Part of a small language model's weights.
Training: a variant of Muon for these matrices, 405M tokens, 6179 steps.
MLP neurons of a small language model. Each row is named by its layer, matrix (up: input weights) and neuron, and shows model dimensions 80-175. Each number is 50 + 12 x the weight over its row's rms, rounded and kept within 0 to 99.
After each neuron's rows, "fires on" lists the tokens most often at its 100 highest values on Wikipedia text that the model never trained on. A number after a token or word is its count.

L6.up621:54 49 58 56 42 57 46 54 52 45 58 44 59 41 49 55 48 38 71 49 62 41 50 57 45 44 66 56 46 71 48 61 38 58 42 61 61 61 60 39 59 50 54 39 39 61 41 67 61 55 52 43 57 39 44 43 32 44 57 54 50 27 45 53 46 67 38 71 36 50 61 61 43 62 47 51 18 50 59 51 16 54 39 58 35 53 47 63 53 57 47 75 43 60 58 45
fires on: "," 26, " =\n\n" 12, "-" 11, " of" 9, "–" 7, "\n\n" 7

L2.up437:42 64 57 39 36 45 53 51 52 49 51 41 42 19 47 56 40 66 71 56 50 53 71 64 62 60 49 50 78 58 44 58 31 54 41 39 66 45 52 34 51 53 34 42 45 52 29 38 76 36 33 72 61 61 45 54 73 51 52 42 60 38 57 42 43 59 61 37 39 28 49 53 51 67 26 60 48 38 34 56 67 49 53 49 18 34 56 67 52 63 50 43 48 43 54 48
fires on: " res" 17, " Res" 12, " leg" 9, " ass" 8, " Life" 7, " Maj" 7

L6.up461:39 48 14 46 62 48 45 40 56 52 57 34 51 40 66 25 39 66 38 32 56 52 53 53 20 48 54 48 63 80 67 36 39 59 60 53 41 52 40 64 31 41 56 50 59 47 39 62 41 52 56 43 62 50 59 44 46 35 39 53 47 65 55 62 58 46 37 55 49 49 56 50 50 51 67 58 59 59 49 38 40 62 32 64 61 35 50 53 57 43 45 49 58 37 44 58
fires on: "," 98

L5.up844:57 54 44 63 71 48 47 53 57 77 55 32 61 47 74 37 33 49 21 31 52 44 47 42 42 53 25 91 52 42 57 40 55 45 47 35 50 60 57 58 58 34 49 33 80 51 71 71 34 53 81 38 46 54 66 46 51 35 44 35 52 41 46 65 36 41 54 53 60 62 47 66 40 48 45 29 58 45 43 43 44 44 38 49 57 57 35 64 62 57 42 56 60 41 55 35
fires on: "," 52, " of" 10, " finished" 5, " won" 4

L6.up565:45 46 31 40 36 30 47 33 34 37 44 50 48 51 51 61 48 27 85 34 45 59 57 32 53 38 65 38 60 71 50 46 55 51 49 44 55 30 52 65 46 45 45 51 44 56 58 55 65 56 67 47 39 42 72 71 36 59 73 32 49 46 52 54 43 53 39 46 76 42 51 60 17 54 47 44 46 47 56 44 71 36 58 37 75 46 56 56 35 46 57 41 60 54 46 62
fires on: " " 91

L5.up462:45 45 55 62 60 42 43 53 26 26 29 58 59 49 36 46 44 46 40 31 63 69 57 55 55 56 56 50 33 40 57 56 36 51 52 58 38 67 40 60 47 40 49 66 52 43 64 65 57 57 43 57 24 50 55 28 44 64 45 28 59 72 53 47 67 27 58 56 42 53 48 50 40 49 64 63 53 58 55 36 59 50 58 48 46 53 38 63 43 54 59 54 52 42 34 47
fires on: " un" 31, " to" 18, " Un" 17, "un" 8

L6.up981:46 52 60 57 37 52 72 43 33 51 50 54 39 63 49 35 48 51 49 40 62 51 48 46 73 65 49 64 53 49 62 32 68 60 56 77 49 42 61 48 56 41 50 43 64 39 50 49 51 72 53 52 37 58 44 62 59 41 55 50 48 32 58 64 52 67 42 66 51 47 62 58 28 47 48 39 38 39 40 31 45 41 43 36 52 41 44 61 72 56 42 55 51 61 68 51
fires on: "s" 29, "ers" 15, " Sc" 9, "S" 6, "Sc" 5

L6.up529:44 40 35 40 41 40 57 54 49 64 52 65 50 47 46 69 47 27 73 32 47 25 44 54 69 61 65 59 43 54 64 39 51 55 29 47 37 63 56 57 44 39 49 57 47 43 57 48 59 46 41 78 49 27 60 50 38 64 67 16 67 39 52 56 71 45 61 63 27 27 51 50 40 42 56 72 53 58 35 56 71 49 63 34 49 51 30 46 60 45 44 33 52 43 49 52
fires on: " " 29, " (" 16, " this" 12

L2.up310:53 31 70 48 55 33 58 40 47 55 47 41 51 58 58 44 57 45 65 39 51 24 36 61 57 58 56 53 68 30 57 45 84 35 49 47 51 49 46 35 42 43 49 36 44 71 45 54 53 19 73 44 62 43 49 56 74 52 60 41 48 58 70 18 44 55 49 35 51 54 47 43 46 50 40 34 42 48 37 70 51 54 44 23 51 38 51 49 40 75 36 54 46 32 63 44
fires on: " new" 25, " own" 16, " former" 10, "stream" 7, " rul" 7, " original" 6

L2.up1096:49 44 51 59 58 51 40 37 29 43 50 28 61 60 53 62 58 62 55 67 58 43 37 57 59 63 49 72 50 44 43 44 61 53 43 85 70 53 56 66 50 38 58 33 65 56 54 58 59 38 55 59 52 44 43 52 82 46 37 55 44 50 40 57 71 51 56 51 47 57 56 17 40 38 42 36 33 49 34 37 21 53 41 57 60 63 54 52 34 40 52 46 48 53 58 50
fires on: " She" 35, " and" 30, " He" 17, " They" 4

L5.up611:46 70 29 49 65 40 53 63 50 61 44 63 50 67 63 59 36 54 56 50 49 46 51 46 43 67 42 55 64 67 42 60 42 62 49 71 70 67 42 86 32 55 55 59 54 57 16 51 52 71 46 40 53 61 53 24 54 59 56 54 64 53 41 44 63 53 44 47 32 37 56 35 46 50 49 60 38 47 33 38 31 80 69 67 50 28 29 35 71 29 41 68 59 44 47 37
fires on: "," 24, " of" 21, "w" 12, "it" 8, ":" 5

L2.up364:52 68 69 40 67 55 41 76 46 50 47 54 56 57 44 55 42 51 60 52 50 63 29 49 52 49 55 56 44 54 36 66 47 54 33 71 48 62 27 47 38 54 38 31 46 54 53 57 51 38 54 42 76 71 58 64 33 46 53 36 43 57 50 53 55 38 59 65 40 19 48 55 66 56 56 54 35 39 52 38 64 59 42 57 60 40 47 38 47 47 55 46 24 69 34 28
fires on: "est" 74, " first" 15, " every" 4

L2.up21:44 51 46 59 42 47 64 53 52 20 58 42 77 66 52 43 45 26 45 69 43 57 55 56 41 56 47 63 36 63 54 59 39 52 43 33 64 36 69 46 52 66 43 40 36 60 49 46 43 70 43 48 59 59 67 41 52 68 49 64 64 59 48 47 46 60 37 24 50 64 43 38 42 55 54 67 61 52 49 29 63 52 36 47 43 79 58 50 29 64 18 40 67 20 52 55
fires on: " rel" 20, "'" 16, ")" 15, " comb" 10, " hold" 8

L5.up524:61 45 60 43 53 58 51 49 69 42 65 31 50 55 58 58 49 71 36 37 59 48 60 30 44 43 39 53 43 66 44 53 57 35 26 55 48 64 83 56 56 43 70 38 45 82 52 59 51 64 28 47 47 43 49 62 57 43 23 29 32 47 49 34 44 45 50 39 59 34 50 35 54 58 55 45 51 62 61 27 46 62 63 44 40 55 55 53 46 62 53 40 34 46 31 64
fires on: "-" 25, "n" 10, "in" 10, "ven" 8, "ant" 5

L2.up791:34 66 75 49 62 49 56 82 71 61 21 44 46 47 57 28 44 29 33 61 61 55 58 31 41 41 44 54 61 50 48 66 44 60 43 57 43 42 51 43 68 50 50 50 70 53 58 61 52 34 47 40 59 58 46 60 49 46 38 52 51 91 30 47 30 48 59 50 37 47 60 46 61 66 47 42 38 57 71 47 49 49 41 47 39 47 55 30 46 64 57 62 24 43 31 32
fires on: " began" 20, " first" 16, " started" 8, "ular" 8, " best" 8, " opened" 6

L5.up996:54 36 54 35 47 44 33 44 36 73 60 39 45 57 46 47 52 48 72 37 42 54 50 31 68 35 43 51 37 54 72 49 51 53 45 51 61 38 69 51 40 46 39 28 43 32 56 29 49 38 47 55 79 38 50 51 41 47 64 27 65 48 45 63 60 49 27 52 58 38 24 57 52 38 53 43 48 54 29 50 55 34 40 55 53 45 63 43 57 37 52 57 46 34 38 58
fires on: " " 48, " On" 6, "at" 4, "ran" 4, " few" 4

L2.up696:52 52 37 34 59 12 54 47 36 28 53 55 36 43 50 62 49 36 61 39 47 42 59 49 45 46 31 52 51 32 66 37 58 44 51 54 42 33 48 55 41 39 42 43 70 43 67 52 58 60 33 65 56 50 62 40 31 31 70 55 18 48 53 61 65 48 41 66 59 53 50 32 38 55 52 65 38 48 49 49 38 52 47 66 76 56 58 28 31 48 57 32 56 25 45 57
fires on: "c" 98

L6.up977:49 52 45 55 53 27 37 47 25 51 46 56 62 51 47 59 53 55 50 42 47 61 46 51 44 44 37 23 40 38 62 18 72 43 41 52 40 49 58 60 31 27 37 39 55 52 33 29 48 55 58 79 32 67 44 52 47 39 68 47 65 56 57 68 25 45 34 57 58 33 40 45 24 49 49 59 65 69 63 46 66 48 44 56 44 57 56 57 47 59 51 53 49 31 50 52
fires on: "c" 17, "m" 14, "ly" 9, "l" 7, "w" 7, "p" 4

L5.up865:75 54 47 65 60 43 33 39 72 55 66 36 58 31 41 67 44 41 45 62 40 45 61 45 56 43 54 62 65 27 36 26 34 49 45 53 36 44 75 39 64 33 31 40 63 52 60 49 65 43 44 32 48 63 52 37 57 47 44 37 42 37 49 67 49 32 46 68 54 40 57 70 41 59 68 49 58 40 60 49 37 56 57 51 50 50 43 37 71 44 41 33 25 43 58 50
fires on: " •" 18, "(" 17, " (" 15, " -" 11, " [" 7, "{" 6

L2.up1105:42 81 53 41 43 48 50 32 48 26 56 39 47 59 46 42 63 34 63 79 52 55 22 50 52 60 61 51 42 47 46 71 68 68 52 39 53 64 50 41 47 48 18 53 54 39 34 50 65 57 52 36 67 35 72 52 51 55 36 67 45 67 49 66 30 51 54 65 49 51 50 42 52 52 44 53 54 67 14 46 54 61 43 78 48 58 45 41 30 40 61 55 69 33 55 71
fires on: ")" 49, "\"" 37, "”" 8

L5.up786:47 52 28 46 88 36 48 68 53 48 42 44 66 53 43 51 32 48 35 50 60 51 45 62 70 34 43 44 67 60 62 53 36 55 48 46 47 62 71 42 41 56 44 52 55 53 48 61 45 63 50 50 35 61 46 71 35 41 53 48 66 57 45 35 51 60 60 67 41 40 57 63 50 35 58 59 21 35 51 34 47 58 33 53 59 54 60 48 54 53 59 55 38 57 51 52
fires on: " of" 30, "est" 11, " |" 11, " in" 8, "%" 6

L6.up337:60 50 61 54 53 42 49 46 43 49 52 32 46 30 41 59 41 62 49 49 50 46 53 68 39 70 35 40 57 51 56 34 46 59 55 66 46 43 42 47 27 49 41 56 48 71 43 59 53 40 39 61 53 46 54 62 67 47 37 52 42 68 37 63 56 62 48 36 57 56 61 66 47 53 53 69 35 59 73 45 51 45 46 61 51 28 66 44 50 42 37 44 65 48 46 40
fires on: "," 41, " and" 13, " or" 12, "-" 10, " but" 4

L6.up225:63 57 38 35 75 48 59 38 40 50 63 47 46 46 58 60 58 45 62 45 55 56 72 34 31 44 67 43 48 54 51 42 56 63 43 59 53 52 47 33 73 56 47 36 54 70 37 52 45 55 26 68 48 50 24 56 30 49 44 53 29 46 68 42 40 53 47 62 44 52 55 52 44 63 55 54 40 42 40 46 66 51 67 82 53 44 67 35 52 48 56 60 64 41 51 48
fires on: "-" 17, "c" 12, " " 10, " (" 9, " of" 9, "ed" 6

L6.up412:60 44 52 56 43 56 59 40 47 37 58 57 51 52 49 56 30 26 59 43 46 46 46 56 70 40 23 35 65 40 71 15 48 57 53 42 36 53 67 29 51 42 55 29 59 40 61 43 46 43 65 58 50 76 52 61 46 32 55 36 47 60 39 61 34 33 43 48 46 51 60 63 56 57 55 35 55 51 43 59 65 46 65 48 54 53 52 61 48 42 43 27 38 67 75 55
fires on: " (" 80, " −" 9, " [" 4

L5.up972:75 79 43 54 59 47 60 60 36 58 57 34 69 48 50 34 49 24 47 57 41 43 53 55 43 70 47 48 42 39 45 57 60 40 52 53 35 41 36 41 44 59 46 59 53 39 37 60 57 43 50 45 57 39 64 56 54 38 52 52 39 49 52 78 28 58 46 39 59 68 37 47 38 37 59 56 44 46 45 30 43 52 42 34 52 51 33 39 55 43 52 69 62 46 39 86
fires on: " \"" 44, "." 10, "\"" 8, "ly" 4, "ee" 4

L6.up361:39 46 48 48 54 49 36 30 45 53 39 53 29 59 40 39 33 62 51 31 55 47 42 36 35 52 69 57 56 74 39 52 48 51 52 72 68 71 36 54 27 44 42 65 47 50 34 32 47 72 55 43 57 70 59 58 39 40 66 44 36 63 30 55 31 69 66 50 57 62 37 37 64 63 69 55 43 50 38 54 41 46 28 68 72 40 26 56 48 43 33 36 86 42 44 44
fires on: "," 39, "'," 21, " and" 5, "." 5, " st" 4, "–" 4

L2.up8:45 61 72 70 60 66 48 63 55 47 59 33 31 51 72 37 39 25 50 33 61 52 56 52 53 60 50 40 54 58 58 53 38 62 41 37 51 33 43 56 62 70 47 39 43 46 72 67 42 55 65 61 43 44 62 37 32 48 44 36 68 59 60 83 41 61 48 60 16 37 40 59 46 63 62 33 29 50 41 54 60 40 40 52 45 85 63 38 30 62 55 61 58 57 46 33
fires on: "s" 57, "uz" 39

L5.up953:46 56 70 46 63 69 44 47 49 29 38 44 51 76 62 32 48 41 42 45 58 40 57 66 63 34 63 37 53 63 41 53 49 56 28 50 47 47 36 39 38 48 63 47 33 39 55 69 52 56 51 43 54 38 64 38 71 46 43 38 46 26 40 79 48 47 47 43 41 47 65 30 39 52 37 52 34 54 47 67 52 52 56 72 49 42 51 31 38 59 61 51 73 59 60 28
fires on: "=" 13, " of" 12, "s" 10, "6" 7, "5" 6, "ist" 5